Part of a small language model's weights: 728M tokens.
MLP neurons of a small language model. Each row is named by its layer, matrix (up: input weights) and neuron, and shows model dimensions 16-143. Each number is 500 + 40 x the weight over its row's rms, rounded and kept within 0 to 999. Numbers have three digits each.
Before each neuron's rows, "fires on" lists the tokens most often at its 100 highest values on Wikipedia text that the model never trained on. A number after a token or word is its count.

fires on: " |" 31, ":" 11, " with" 10, " for" 6, " his" 4, ";" 4
L10.up799:488523532449502496464553474530493411421499485567509518435485478484494499437622517483459513518505530515526596516495511493463517508508530532514470531541514532461515506522514499454509502502475532487550480411500545567489504402545519485434460507540522448550532498515531406507507502443509561544496516558577531472477482491518531547481496487465487468480514509549526544509515518435508605521458

fires on: " the" 26, " a" 20, " its" 5, " suffered" 4
L10.up1505:520577488574563475484428498547534472485542492489464543498544559486549544463431456536524473552534539461499492522469462488472513498538529461564515521486500460520503483542524489443522486540521536480563473465496528544504485528557541454594462534582485420446463570450415561470496477514521556492507452577507473500449484507426465496484466510507582502490558504517465471474476513479527496536530

fires on: " the" 44, "s" 16, "the" 5, " The" 5
L10.up1262:539516520513459459523522517445537546542565489480505490566491476594521472488499501452477465534426552544551505504541521517514557478490516491483496534427449533539487512460494492498514482449546464460505530526565475506525544560501516462438507470459480467557591522467493541492503535434499457517487489405489467554441474528428535567494510515456499516508486556425567516473503456476509522440524

fires on: "'" 48, "s" 10, "," 5
L9.up1293:435521393505488491531486549539474534433460504526499485487573497496508515482427629456512434498512469529474517540519496532495445504476512470483511554533501466531531447617468505530547497477457490483524537506527486462494499495531462569484534464509526490497480474627551512498494562530539530486497499484482438460465548473522483549449543477492586445498539419530416474465501477496479438491504

fires on: " of" 21, " in" 18, " to" 14, "," 7, " at" 5, " |" 5
L9.up2011:467543553460517528419467510504532464531429533456536512502499561490463525469568476511515538499438493551508461504519564517552491566506477524441459540570501520435551519512457518521520427404520471504560509485538502530449516493522468524502551484501520479471582414557415513458419483541513504605484521562536519483461445470522502496562569498495545517480500513449459470540558533461545574508445

fires on: " an" 49, "-" 6, " as" 6, " An" 4
L10.up1501:483569511520440511541430467462475458545453470501515516467517555487493418456455503453439508499455497546462509560504499436477514492541523604525455487449459469463546559594488538536512434515509490604476467582534499443436475568567454496487472496566480493442561457510468528495585562480493509519475468557492450525396472525497557485470509513509493528507533426463475532453534561579534498529548

fires on: " 4" 28, " 3" 12, " 8" 8, " 6" 5, " 9" 5, " 1" 5
L9.up136:491483412517453472496530483498511499562544435501461562529486545554507509542548504491518549503544506478529499525493521457505504462529546531425502453526505524474526500497460493468430569461509572465514489468532537538451535500543516460418568471419503509512502507555498480431561575531510485467512549553492512468450515549492485566492508438510506517536589555553500520557559539525511469522559

fires on: " a" 27, " as" 10, "s" 10, " the" 10, " became" 8, " of" 4
L10.up725:465544456526449496503500567454563522451536492497488469531478457451512512546444539485459469498482523496483433520539378484469521454483424452455567546514406485499486464532500541516501521536487514515546433454557457540520522532537436446479524505560466415514548475435457516526461481504555502490558524487507541533555489467460539510531387538513489487500475512534506459429582534462478442455421

fires on: " the" 23, " member" 19, "I" 5, " Co" 4, " politician" 4
L10.up1869:483470409453484419529438490448474501440586518499496540536478520552594453526505519513507539488492543503517524511485440525510526505429470536520504469570563495453506484512558428477476467493459469452503506469493534551446439509475484560516504547457518511537536532451515512503521538487437532475446526484445421452458481541449451608490538494459489562524458521581487478513476492515469486491517

fires on: " also" 30, " to" 24, " began" 4
L9.up1713:459462521545456464436455490566450556531495477575480483500529588469551538489440491478510505513524453474490542532458537550495490508485485498505439558512487488493441504508480470478545508464534456500518463434442546496397506507525441460467544401501516498480447484492483538495549539520576504513545512513538495525512441530434470525452483552499574489486482507469510428510462516448456446440467

fires on: "," 66, " and" 9, " a" 4
L9.up661:478497400541564508474436520550503520468512521505499503513501505528475555465601514488549487521513610542447537583508505518526445555524456516483492413452428499437517525506478554551561459478467449624551499501550514555465520459448484533542427528502563479480497496493532539518536480494459504499496465536521437517504536476546461552545535434527524464478489490401480473479567484471505472463470

fires on: " " 52, "-" 5
L10.up1484:520504469512506492536521500507477531511504571526557459464455470428500545482396490456486503459528519486517523555515493496443477557452491497444452516454506543427461549455462535476468491497543473526533582492505430493493585434476558482585532472548470445462486391471564549550491480507539536513522457557484465463499434439526528505498475465493421555561565549503482470604493523516504454482449

fires on: " as" 28, " but" 23, " to" 7, " at" 4
L9.up1790:529439535491507491491458499505443440598502511504526517496460503495482451506498468484435494541493497500508457456552503427456486508480533528491469486464512479474507523545495538472432474492553442510520501561503534627519487537517495467529525502531534449519555529464484522491443487559604548529444515533517448461520502489508506492496518423475481474479478492488472504585542424543466453485478

fires on: "," 25, "|" 15, " to" 10, " of" 6, "New" 4
L9.up1331:570476483502600499544497585516528401556507435484532549501509522420516476575525505478480544481475470467448529489492509469534520536484459570504551546474470429430457531576530529467487553495520526515471507512449486551479461516507509525435561562490513517403533547510502496488469484568510495557476471488524475560510507491478501509491513478538485577474513479527548531498491445459502440548471

fires on: "," 45, " |" 20, " 1" 7
L10.up1933:462573451508567485462579467460474456529467552496558518493541447534467461493567516549487443428482480515516615524485497513547514470531538499506529487507487437440450511501512544518535470492418469460568465532477479546488586555545442503508542557500555518508432461547485585503464456557498457508547497591508474472452471493486471566487493452493487574476493538378517485534555453447531472472522

fires on: "-" 29, " the" 17, " " 17, " on" 4, " of" 4
L10.up1060:490542396473500490489484470548496513561457470549508448491475545487474533481491440469495430553483501506484513521502574498499456494454537498540470504521536510498500532546552521507470491522412421490516470457521466509547448505522557515457440473436471519561538422409440430564445533405551479524465471506485520518493514476489453502473499504561432463536533501519534483509571552523501520502516

fires on: " " 50, " the" 12, "s" 6
L10.up1828:454514461473487373522532523590486536489457515475540442441518467471478482559523459455474469467549548516496472505514457453473454567464497506534521482486477525504509500561483476502546491498532451465474492501484550506523549555500475522483449474516487495507485459518529468520482516409472514506381434475466461456426531488498480601458533521505554548587524555447528555544569525532460475423421

fires on: " |" 51, "," 19, " as" 10, " to" 6, " and" 4, " a" 4
L9.up1608:520496409528542464496482510480558496526504527451495520449533491519439505490567458428534467515516556539407456462499458535492535479441469477539555550430546465474529519511545492460509414511420439480482559497488525522501450519515494515442529538600478520468509455466452490504471423434524429525459529474425513520507515459483468500533504489537520542552506501468537468495474480377577557435520

fires on: "," 53, " he" 4, " He" 4
L10.up510:524561488525439442516450529505475496481487540486464409555473399483485478553521416609531537477471501548493498534551470469563523501524545467552429504521502524445515478523521477556507455553467521514512470491498537481532398423510564534486544524517456452522479513452484537524508487531514478522595481539521563498498452584544470498510528527513463502512543503435520542543526543527526521565513

fires on: " \"" 54, "," 18, "—" 7
L9.up1277:543553402509503467499499652478526530554579526472451518538553463441517544418533586547529499461554470564515457471489519482516544476493520475543462438455506501608534491547536512479512536481538538523538502461516537503472462523500550594478500491456567468515482497517494485484489482528494513558555560509454422505431526551537498512544550483475488486489476511442482518443514565460443555539570

fires on: "," 19, " also" 16, " to" 10, "-" 8, " who" 6, " had" 4
L9.up102:481475520457477414509512427529473466466465498569524527512468522519518506513431448507437478513539508443510568492565479534457490472543529480428481436455488503518509461439514532485494471489507442478526549489476580490518473572497490492600503505489539510557496433507521523464432579520485411526488549575540579497528463542491476551506481511406545485378491459498502458492433507475480423553471

fires on: " the" 43, " " 7, " (" 4, " |" 4
L10.up629:513454510560522430493535509483402476506519528544509501495461470537578505477490550490470564454533556538472530489489483452471511567501426453515512519523518470454456515522540573487473462476542506561527516461540513497465504515591492451483489513510501503427517514561558499524599527443498511515484525520494462507485459541521480530437448522500516486506510507455457460444536501564507485530523

fires on: " " 40, "." 10, "s" 10
L9.up1490:547473491456435552497543438516537447518486514504593469470563460553490441505499503414481501499456491502499605502423553448491431493445515500426542584500474473571420473469574542556495496504491462501497524579442465524539427456491530489514523487522533473439513431438519508492401506495505487498510477479516426509481528496514469502480496475431402506503589504496502543448498468535545434529482

fires on: " at" 33, " of" 19, " near" 4, " with" 4
L10.up1967:486459422484525547480544539521488539535498373482446517530545526432545532576499655447478502483465489498448511522559528453481490513515528577461498537481487487494452475544507463445411579473502481498549534516524487579512517509499570510499501528485463455456494472506547532529524551461449462489467491529445508531490531544448452527498499457488535468500459536527519500483544471412494549450496

fires on: " " 37, " Wilson" 10, " 1" 6, " D" 4
L9.up859:499438544497532654555423522537480463540464501530547499490469507494547545545451542505529485462471523504535511566523505447465515475505485484474617474450455453410476453489481447463523497533592492502491541403483413512495502524425496501493563521422513482530458440471500538565468578493548445554485520487481492520501413503512495516545540468527525465534529628507497425504520444507540463500452

fires on: "," 30, "-" 18, " (" 12, " the" 8, " –" 5
L9.up778:576512451526527483547502499475499513474514408508480529586472531460521477474558555437490517513449562449474491497520458523545494565483379521508456495500489436506472502504493503446487516528487452514539545497520553515507458529490495448467520463474472565541538434466493467542568532510577514438472524477486467538454502484469508531485541504468514532515485470447515416474529438527505543456402

fires on: " of" 30, "." 14, " called" 6, " to" 6, " as" 5, " John" 4
L9.up1454:404502521536413635442480512506394512477478496544397463498561483436508601519491478588474501559463495549494466479574464479496475444540521482561436492489472521504486453590444534411474530494538459532498481485541503478488441522482511484493497493545558491498519487493497451446498522474458487583495505542497473490470524561489476614491491515526522464443485514486522508530472506435472469560493

fires on: "-" 24, " \"" 17, "\n" 13, " E" 5, " Mono" 4
L9.up1892:560463495430476469499547511506496496493515525478479470477459484475592450506478476513567515506524506487483544557491434541543509488468506555601519504540510516531459469435499609492507487511472481569510543468520463441520479540527519564445454532523530522550472498482469515438618523496511539520470502477459532543459466542590430583530536510492440505534522472546499496531484535488464598489538

fires on: " " 31, " (" 27, "-" 7, " \"" 4
L10.up397:452515542508536459438458565515528491446522568505505495478536497534451544470517490469524567501504500488531492455551456552513521487500538536453558445466511481469514535463498563435586460423516474491461449475474520488434539523475563475536501473498484470541494500540577482480493553609481521495502506468520485579462453469449522480485541523493457457448514522435538454421513502526518504458562

fires on: " a" 25, " \"" 11, " the" 9, "a" 8, " A" 6, " %" 4
L9.up1591:484525451488578536495562617426572492470585523424446552497538488478456493397526464459501542488547543523466479532468514460480477478450443486540475493532500489483533476552592491506557492424510569417514443466492493434466533452501437525488506458471498494536564527525436507525491499466509530570497578530485406560495466443485551538526502503524412488554532516405506432557511550508418521543503

fires on: " a" 42, " as" 15, " used" 4
L9.up490:483513506567505459440421442492469535487468516461534457468559519446540546516460451547448454538522504589496556531566515516478453481492507407527460538534492520467473418477477475488520504507528539533541490487474530461438466561512481518547576482534538541530503527498518513527627501476549436496489455527488502479480490494482487472497521531546496502473550449510490540487509504556511531477559

fires on: " " 82
L9.up290:482445482478518437453506458437488502486515466540584469554498516521498487535427496451522442506508571525516488532575493487508535499484544547585557490509486506556474525579465513483481481538504508545543585500521556476460577503528485486472493432512480503479500425522523492473490510493581509492500437506484506446469488497432428537552498511477454546542537536503543506507547499512553454506574

fires on: " as" 35, " of" 9, " As" 7, " when" 4, " from" 4
L10.up1596:489514477505464443485475558433509513547465483469514501484541452448431516546492508591468445483548477500577518477459503521510417490445413511506497490523511508496512551483424441495537487533508415502418500458574511497386490518460456497481471403470511528500434434461500444459570537475509438513553522477466507454451563558488533574449501540551449542550502451436511528424530508529532456506480

fires on: " \"" 42, " (" 9, " " 7, "O" 4
L10.up1266:525512507485516439485496468480516483548528510500505503477488471536576491474477529503427492458582553501509446516545497528538461519544532481499566500535447449537444515471573575545502495478544526565502460531478524512490429575516458495492521477460505507561410463484574423447520535473541481548506508447479468588496489450572515500500576544543560556526487499497565473494532434483516464512496

fires on: " |" 43, " (" 8, "," 8, " 9" 5, " was" 4
L9.up1126:417471494515480535510551544526464452512559484467534562488485502514479486503504519459461498501488501507459468497480455470514471492564476442457478523556583539533511518471475423509464525482523512487483464556526570501540527553572469446452520566521566558513531479461511548543437551567457518421417513563528487484430498496480513491553563450426492542489470553547510513419566512528454551555542

fires on: " is" 17, " as" 13, " of" 11, " It" 6, " one" 6, " while" 4
L9.up1522:436558446551449438510463461493456492537403482514524435548494496469501492484463427511554502444572518583503573529506528478460524448478478410472552543549512486516485505498476478484541508483508467555518505512593537494477521429495492491498545513527502476522497438552493529539500592523515582499514473519595485477472412540483482550509487521539524552495496500555471512487550453594526491580451

fires on: " the" 42, " " 8, " as" 5, "s" 4
L10.up244:457501511503497430528490467505563492529538496481479503495523553539515426548452451455468561452527472572529508481426502501528492525497473473464554513469477486408459552467555468501502471513496450550511463509456472473471456558514482497493533472489535477516551464416502531434457489522544530513571487526479431496469535527490484466485473481421477533443578511455476455516500468530600471546560

fires on: " |" 51, " " 6, " the" 4, " million" 4, "," 4, "Characteristics" 4
L10.up1437:474512434480469450529512537494526472508478513435463503522546522487524471501423461467505497495479556578510498401490563449484503448551478476471503571444541462412415562479491521466513436508496471476438481486577477492479483572478514496532479496492465502449540431503535492536540449502544546454440442556491411457506579442501479491516492529451491476512554550566494494477483532457530510520536

fires on: " the" 61, " a" 18, " &" 5
L10.up636:465503433480532569535454476482520519491599522441474584437468516492442490484492551499471498496510464510423482571476449534529436459495481459538493479452559513530491469531463567473514584553430540609560538464457523525511536497514507513487502586540466564502494543534511501501447495414474447583549446440424461470508532455517527578495527449545568550530550544471542451499502523434552518505552

fires on: " to" 26, " of" 26, " from" 7, " at" 5, " with" 4, " |" 4
L10.up1958:480493510521535462505544501509492494458548475556495581447476514484449555483461564484472497473493539501517542503450405570573479480496489527489426483545460483500507533506430490489532526536512530501565509488503518491454504487487463530507489503513538535488491456473495472488541559516505602577464533408464511519508477511602528566484548469537504554468492538542530496509509477529511532392488

fires on: " |" 37, " is" 8, " while" 6, " was" 5, " in" 5, "," 4
L9.up529:526526467582507459416504524495476487493527496522450536472493522565546431535522464583486599498551542480532587528546499452510521555558456525528594535476430496495462500497504478510531412519509488482566519550465529578452484482632475520469460563554501508452410443489528548474507568520450468504536576540543522522456559558506531497472491430518490445423475515478488443533463470569519471521487

fires on: " (" 20, "–19" 13, " \"" 9, " '" 8, "-" 8, " 15" 7
L10.up641:527540556449483437466587444517547540447507504408512481500464525519468465443526479487495583423512519462475602496511479453517490472493505495504513455541481512454439437511517445477497430494488542494496521442477502497459438492447518529504467502504541534500566503501517506482443521475459469512564422554499514527435466580566586491442540500487434509523567482436468511617496572447458558513499

fires on: " of" 21, " in" 12, " along" 7, " on" 6, " that" 4
L10.up1884:478472524532504492437422493516463499526416478552524491551543616505460536489468474464540491481452468513499436451433478545488510455466493493534494543509501457499494530516517461492476576558534469539530560502480488476496514502498470445528489481517540546471480484487428388496545480505490502468448482478525536475461534537466506535465537532460523524449492513472485499497504505526528511452571

fires on: "\n" 42, " |" 20, " the" 18, " a" 7, "-" 5
L9.up20:496483419478422470474492549545524489525470495464460542487494493460502516547485487443513465462451523492488504542532490477488508418532529539565555494451514512481516510518499513465473482455479522548579508522540431543552542533581478473549492449551410423440521483557462507500532427489459510541474545463567504444468487478409555502526475461455527576431506416492453533498503446532485509498515

fires on: "a" 66, " A" 9
L10.up415:455502547494482521532522595498414472440463508558475502460506501455522520564539528439474520514476581532503476600509500561495443595510460480465551498491605508431479483444486546506577470408575530448460523472508489604436421500531425507493516451454493490522499479505442485476517489460416494486493544558546490461438512539496452559493403492544542509525493507483514521513528515471493549440440

fires on: " and" 19, " also" 14, "," 13, " was" 8, " then" 7, " he" 6
L9.up1365:539488466537454527475488515449513470515531501551519406516486451470499475518459416516513524490485487471531466545485504457494528513494485498485500542487526474495512542503482513600498494488514505492532504537456515484469488433505476536504527514521538444507469546500531609507495414551602486507594502580501551435475458542510510475513509507529515504496602493412533558527504438529509445498446

fires on: "." 42, "ulus" 11, " |" 8
L9.up676:483492529502520474561428503514479507529583544519481541494499570538535489561413498467462562451523475525509425504521534492454543427463496434539493543502412551571440497491496521531496498527432497562472547517456503524476495526525497489512533454510527498526507441540480529545540440459527495468561500510547511480479562516535568412485520412490474503466506505534573471537487562535407489531530

fires on: "," 51, " and" 11, " |" 7
L10.up425:494483512520459559519491556451549506518539545499513499483466470515470490545531506520455425531531527485551542512487547551514491550524452513427505503507493520516466533519515459525510448510489490433526485547509535582468462445506493480456484475553510490486482545527535529476486501549572515513477496452459508438492493487469534554513437468477505450534499471543537551504466472481559467534500

fires on: " |" 51, "," 16, " back" 4, " to" 4
L9.up188:516527522497474514510554584472482443457489516422475531443517447478510520501533436523538568550546484531448554495451478454492484478494590516576467585458562528430453490530568557491505517499497484486456381472436502542477471575482518515508549485491464516524435477520534481449490511493526517537526512464513558519488484473481464499476482561439460483522527479517536564497522463525496442531502

fires on: "-" 28, " for" 16, " " 13, "." 10, " (" 5
L9.up49:525473501516511543462467498490529552490472532457508475494484495573505485517501478493500484521532525476549492440524456524531469510544570453566525543551560528500522560457547529427536461525434489543465455510477597520516578582473515469487450473446483511545526452413515534464461536480464452486536399551470593531473531485475497483471531450475431457501476536448557542482510544536486494526517

fires on: " was" 42, " is" 19, " as" 15, " became" 5
L10.up719:512548492648580415471427547546480419527559453495514551515494561536466444533507469501471533444551525569472574562520602491467514417489561497545465512514529501469548517434521424537485482527481425459530538514517504544501497463536545493448559499494469546525506419481465402520472523520451445485553520485437467470560506605460498427438550471498462448491474500477478524441491518524546498503506

fires on: " |" 52, " –" 10, "," 8, ":" 5, " and" 4
L9.up220:546492451575513509539525494557487464487499527491445536548515494453520569559486505498433486450475569512405509499536429528516509508476489463434505484425499465436456543508476525430561518575502497486577533433485426474489543484429430466458435444541521497513580481503503455487499471493468503492498399488519466498494439510588502537467523436494484462526443538492461508532527478465461548486526

fires on: " the" 28, " " 13, " of" 12, "," 6, " was" 4
L10.up427:492527440503505482494464581542462528575506504517596510472484497480537489517532459459574576515502561563436534543497495531499551517467482458569535482547498465534460495472505478490532522513559493500465527546481597485573538472450459449493493567476538461509489470572466497429560432475570455535596447491490420440503539494504483542426525510504520499479506469453540534526520541549501542589558

fires on: "," 37, "." 11, " " 9, " 7" 5
L10.up1648:478524498508477487468416480516457450526467551481470451451569492495541578498502596526518451485519484473515478540506454527522517475482487512490521462564515485499509506492459452522471548452492500508420589451417488532455476429530513501462519482535522453488477458624482550503459531435427525475452545530466505496473493533438538547538507503475569493521497531484477486454523512498518446551516

fires on: " " 94, " (" 5
L9.up1299:500474563472558520479520483443532502486473555490522458431498495541551461478471489468480499471453468525527535506558480471542521557553526512466579573592526493452467460496571559488440464439476552575568434456518525517423514569474469521520465505482520507530439443474564486478515567475440515485390506524470484544537473469500468476563488454479512566514532462488538457549461524483461563512503

fires on: "\n" 21, " \"" 19, ")" 9, " the" 7, " (" 5, " was" 5
L10.up1031:539513485487521531525469492577531525530572517526458537556570487526482472515476515474560555524533608481486587510506484496512541491520464466480540450503487462487472504446455530487496495481491503491468472480593517570509519479486476525468503458447483459499524486474474467455522543511481442471494453443449497486519449446447467478475479551485502472495484517493515534444525488556491464542568

fires on: " an" 48, "." 16, "," 10
L10.up449:543490393498447535521531551443559528463512516437552561524506517516454478499526544469485528441438505510554483476496456459520528489519475538549503517549489514590541495480492529519487538473553528514493557502446551512526502524486442526529531548455505510429537544563485476506505532533445512526478578482516474496454481452489530537470496401504542520499490528466505423543524550506493476550533

fires on: " the" 39, " of" 8, " during" 7, " end" 4
L10.up1865:483548546469485517544529447514489500480531492540464546520489564546480522496400456488543562484537536506475582597496509549504534549465436544520483509521503478554510552529534527447496513500446528498498463537546458520501384478499510537557518492479558416547488521542488474524429507473537503538432459528499469473466534457506432490471412519505481497474511510454519517447482509438513586512524

fires on: " 1" 15, " had" 11, " 4" 11, " was" 8, " is" 6, " 3" 6
L9.up1441:496541537575563446390550575496490478517465500518533564491457501495565505511507470535471487443550494523441494458537470459450484506463472522454562470460444515408501477469527547512460483458496443485495529521434491562548435548500474478482477495406473563563436457512579521519473472516571466527488543543535490482447517494506525469557549524524519502465574497522560541456495510571466465540588

fires on: " |" 32, " the" 25, "," 5, " some" 4
L10.up1138:494557404492511464538515495496439483498491457517538474549558413584568480501484463546506471511468547518520472516502467507479510507481456472464464519469483519526455456583474496510458410522532463532460543569562555474493465534499469520486552572508489479514595467536493452540462525482521413452514488505434494457471552472474430534472544518452592500481521435496484476553533527573529511491485

fires on: " on" 38, "On" 15, " |" 8, "-" 8, "," 5, " –" 5
L10.up765:502509474539495391597492421516512487454486489435496610485554534475516513551597504466496553488479506471513482488493479509565473476508511533532527489493567515457463548475461529442530534397475450534455517440534446505550512543491473505505480543550450484520597441536512533503474440542571461459459461446519561541512470413451472455434496449452510543527434456571459541525498524562519472505536

fires on: " a" 18, " A" 13, "a" 10, " Co" 5, " no" 5
L9.up226:521423533508513435458506453554487468557470486544413498497430514519491551513522517491499531527493567495529522518486515656469494507515448506508575438479533531563496502462517533450502582390500483456467542516536484532449437457468464482474488408472437531532498495543445528504507508450442541529481638581459498445457481487511449570512408440485460565438458475467510481468486509489522531532480

fires on: " \"" 38, "-" 23, " " 11, " (" 11
L10.up351:495528513493532464496481423521573529484466551444492463506568537580472567476527509511425528492525439497460486479435493497503467482470523428448581526475498508510426479515589568512479457590509495613523575492481496496457468519519493537483467484471512486560428471454527516521504525473509500487447469452468472460533529510498525507522543522467469599576535479438504524571490585545470514474470

fires on: "," 36, "." 12, ")," 11, " his" 5, "\"," 4
L10.up865:488507505551554500492439492562513527515512554511540492567495445451540547480516514482469468458493544460553522499491395601494507489461528476533493537478458457455536487476466461535486481530476478495441523491426504497556480547492483509521465569476522557520481573448502537547428550495458522475503464542549566518515484543510469458479528537546445545456615489408486590522482467564533503497524

fires on: " on" 12, " after" 12, " at" 11, " before" 10, " of" 9
L9.up1250:532492426483441483500562575487475490495473544456494513582486542495511495514470587449494495534451527481475528548461439484524477531489500512512554453503443524476488442509487457481491562538565437488499531468526442519479449480417467470523445505484471498484497547480478474489497509508542536565466513501500451466489490533487452514475494494491543549463420486437484445461588499466480563482468

fires on: " of" 22, " New" 12, " The" 9, " in" 8, " at" 8, " the" 5
L10.up1021:531580409507506479445425540517477443382504458498546480505519540452525496495430496500549476479426513440528523490458469492452510539557555528505502580513522446435466499540486558505538573465517419482506567548481538446522482470504543476518580461461475536449484519506487518479465546504537480480487515546488504531458511486549539599514455529489546551427500546466607567533494496480507493485506

fires on: " and" 31, " 1" 7, " to" 6, " the" 5, " as" 4, " were" 4
L9.up824:458466455534481530489494564469577531501513483529521536543529535540621527570462532465412557417504465496425568556544475449503520501484507543437562483437435487487439536506531508464505514478527527526467496432475397496477460481466492496463516445468477428515498474462485573497486426493556522648485504481525487557521483487507529580452551523531571471458528553511566551466514418474504475486521

fires on: "." 15, "ion" 15, " " 15, "ulus" 11, "rium" 4, ":" 4
L9.up380:481447549551561512570488472515495388501465510532471519526496485529468498469408465432489500466482545462528496445469527563547490511508433556487565535516521504529491477536495501605562486509455507505458549494506514551519486560444512521475452600471484451575430508489402506519517527467544488517555519444482513444526517530533549486489462479491489436427521495520431430480499538490407478540486

fires on: " (" 30, " was" 22, "-" 8, " \"" 6
L9.up926:467481431509502456527441510500463516545511529484471464558540446504406494474440592521542523519483516535511512533499493517420468448606527442506520534525488551558519522563512509465453582476534442551424503453522510472540545545520526533497488528488580574502465490475518504493469490509507446489506557517445534515507499481551585449547525494418496442450518489505464481473531491547457463495508

fires on: " |" 53, ":" 4, ";" 4
L9.up618:490559487543507478481512494560476477493457527468511535509491506448495515531527472422421535561493500485574469475507400527499565519501482516485493545458511531456556450609482503431557476466570484533406524518515513540536567517569452482463442444516469501437582535436430435516535526441506503501471489566515520428515496490529480450461574531501497413427415507492548492561526507517512524498480

fires on: "s" 25, " are" 9, " played" 5, " won" 5, " were" 5, " is" 4
L9.up8:556480562487502515529444500482601475489499466527530561472540475494543490496568485539522502512511497567499495458538466481439449502481462443513526512556452513526477540501423478496495451507537499542442552499459548447484461498550503430483523484519533549541558539443532478526486509510507554527487468538554574452540556425526456468533609550470524507534598505526533580501507510487446490573472

fires on: "," 41, "." 23
L9.up437:514500469597494447509450545516599497468480544452497590447533462531511564474470456515515479396491420489519427496511506515495512486458472451540587450468520508528539439484496530484527491511484560482502481477522460510508554419485535564508594425509514515448528463544448510522494556509460548539487517550436483470432559493505553498552486423502575525562456420437473515480503536517433497473542

fires on: " a" 55, " A" 5
L9.up1732:501515446489518513570546499479483530505521555444529516473464559522533477470447511487450454455536529548436520538436489545493566495482548452524528473499530427468460554542573512568561529513389522518565458536466481515483527431456456507561514495471517470505498541493498526509549477493486559487490541522518404528482559456464552506493569492506465502513407477480471466523478496492536525541586

fires on: " as" 27, ":" 25, " called" 11, " (" 6
L9.up742:471442487508484500508472511476469517524449467486472511476446531512531577475518540507496547521469487484444522521576444548464467505555517440457448449544477490428521539575510526474494555492464481504483489482582520530550557548570501481570565505490466465518475456537520466497473527469431526556486570477479489524522475533534556548522494469523564449404457560489547479500534490490484589515537

fires on: "," 21, " He" 19, " and" 17, " who" 6, " he" 6, " to" 6
L10.up968:454544469524457459440505452538446531461431502502525452479459439528499523551446462468484472505577477483569575513516484591466493513515496532456502556494473475485447552474529546547480489496522526571459497445552506533418486495527531507507464526564435464545496487512434530498444571454519438528477503466486600507485480487405554457472467555524500460523527442500558496495476463492440523470507

fires on: " |" 48, " was" 8, " later" 4, " be" 4, " is" 4, "," 4
L9.up985:426479551563447460491487496508451458475467532528540550458428456507479471548512455504533601470480480512523438518460497492485509441522469460516501499463526446487505443446509505502520614481512497522542481466528544520525490440474519480545564440540508495527488419474555520520513470551566501585523520536469543494471415531516430543503488510435570488408472395467471505474488386535564504472551

fires on: " 3" 17, " on" 9, "4" 8, " 4" 6, " 2" 6, " early" 5
L9.up476:464481493536494445508523483496434517519544476453514495477511541585464479506495533539465465486527504479516474530547595537544552506526435497408495504520463454466501437552483496506467519541455535452492620492511546476489462446530514468469500535494585516505546528527465528492528536533481524501510542449517412529456517455552477477438491469452442521479529470577504525529362484547471467528526

fires on: ":" 25, "." 18, ";" 12, ")." 8
L9.up1288:600548494424561505504474475478514451480521448510477540430453505452467492497524469446507492418477514500576479497491492454604520485518444542543451508465480496564498533478512513464507519442551502409522561472456405505488519514572441502475495492517477482529544515552498528454419483527510409580473549483451482487479498457478500522421479451502479566526529443567467449456472511532507465489540

fires on: "," 37, "'" 22, " in" 10, "." 7
L9.up831:477475455493467511544512436502535468448545555531557367510505536511480552509490496475481514608486518450475506514563412571485532604505531505545514496504498519535574459469455463507529508540480497488549564528541484462437500551445466529435544564439555513548430474579478478504438542474453457584479489530456520565549472520448441454510483539435435561485555508491526482470502520551445526443560

fires on: "." 58, ":" 21, "," 8, " " 4
L10.up502:570534485470435512525493502483530527486508511492480516475495517545504519485538483480489510480486460467520494519488541474496477427471474484504527523488513475573440444470496503603487488495434505536492454476494466499454524517531414549437473464547543547460526537504509569507459556466494526557450506516464521464428485476605388521504467452466557547529502459461524480505480547509445420549493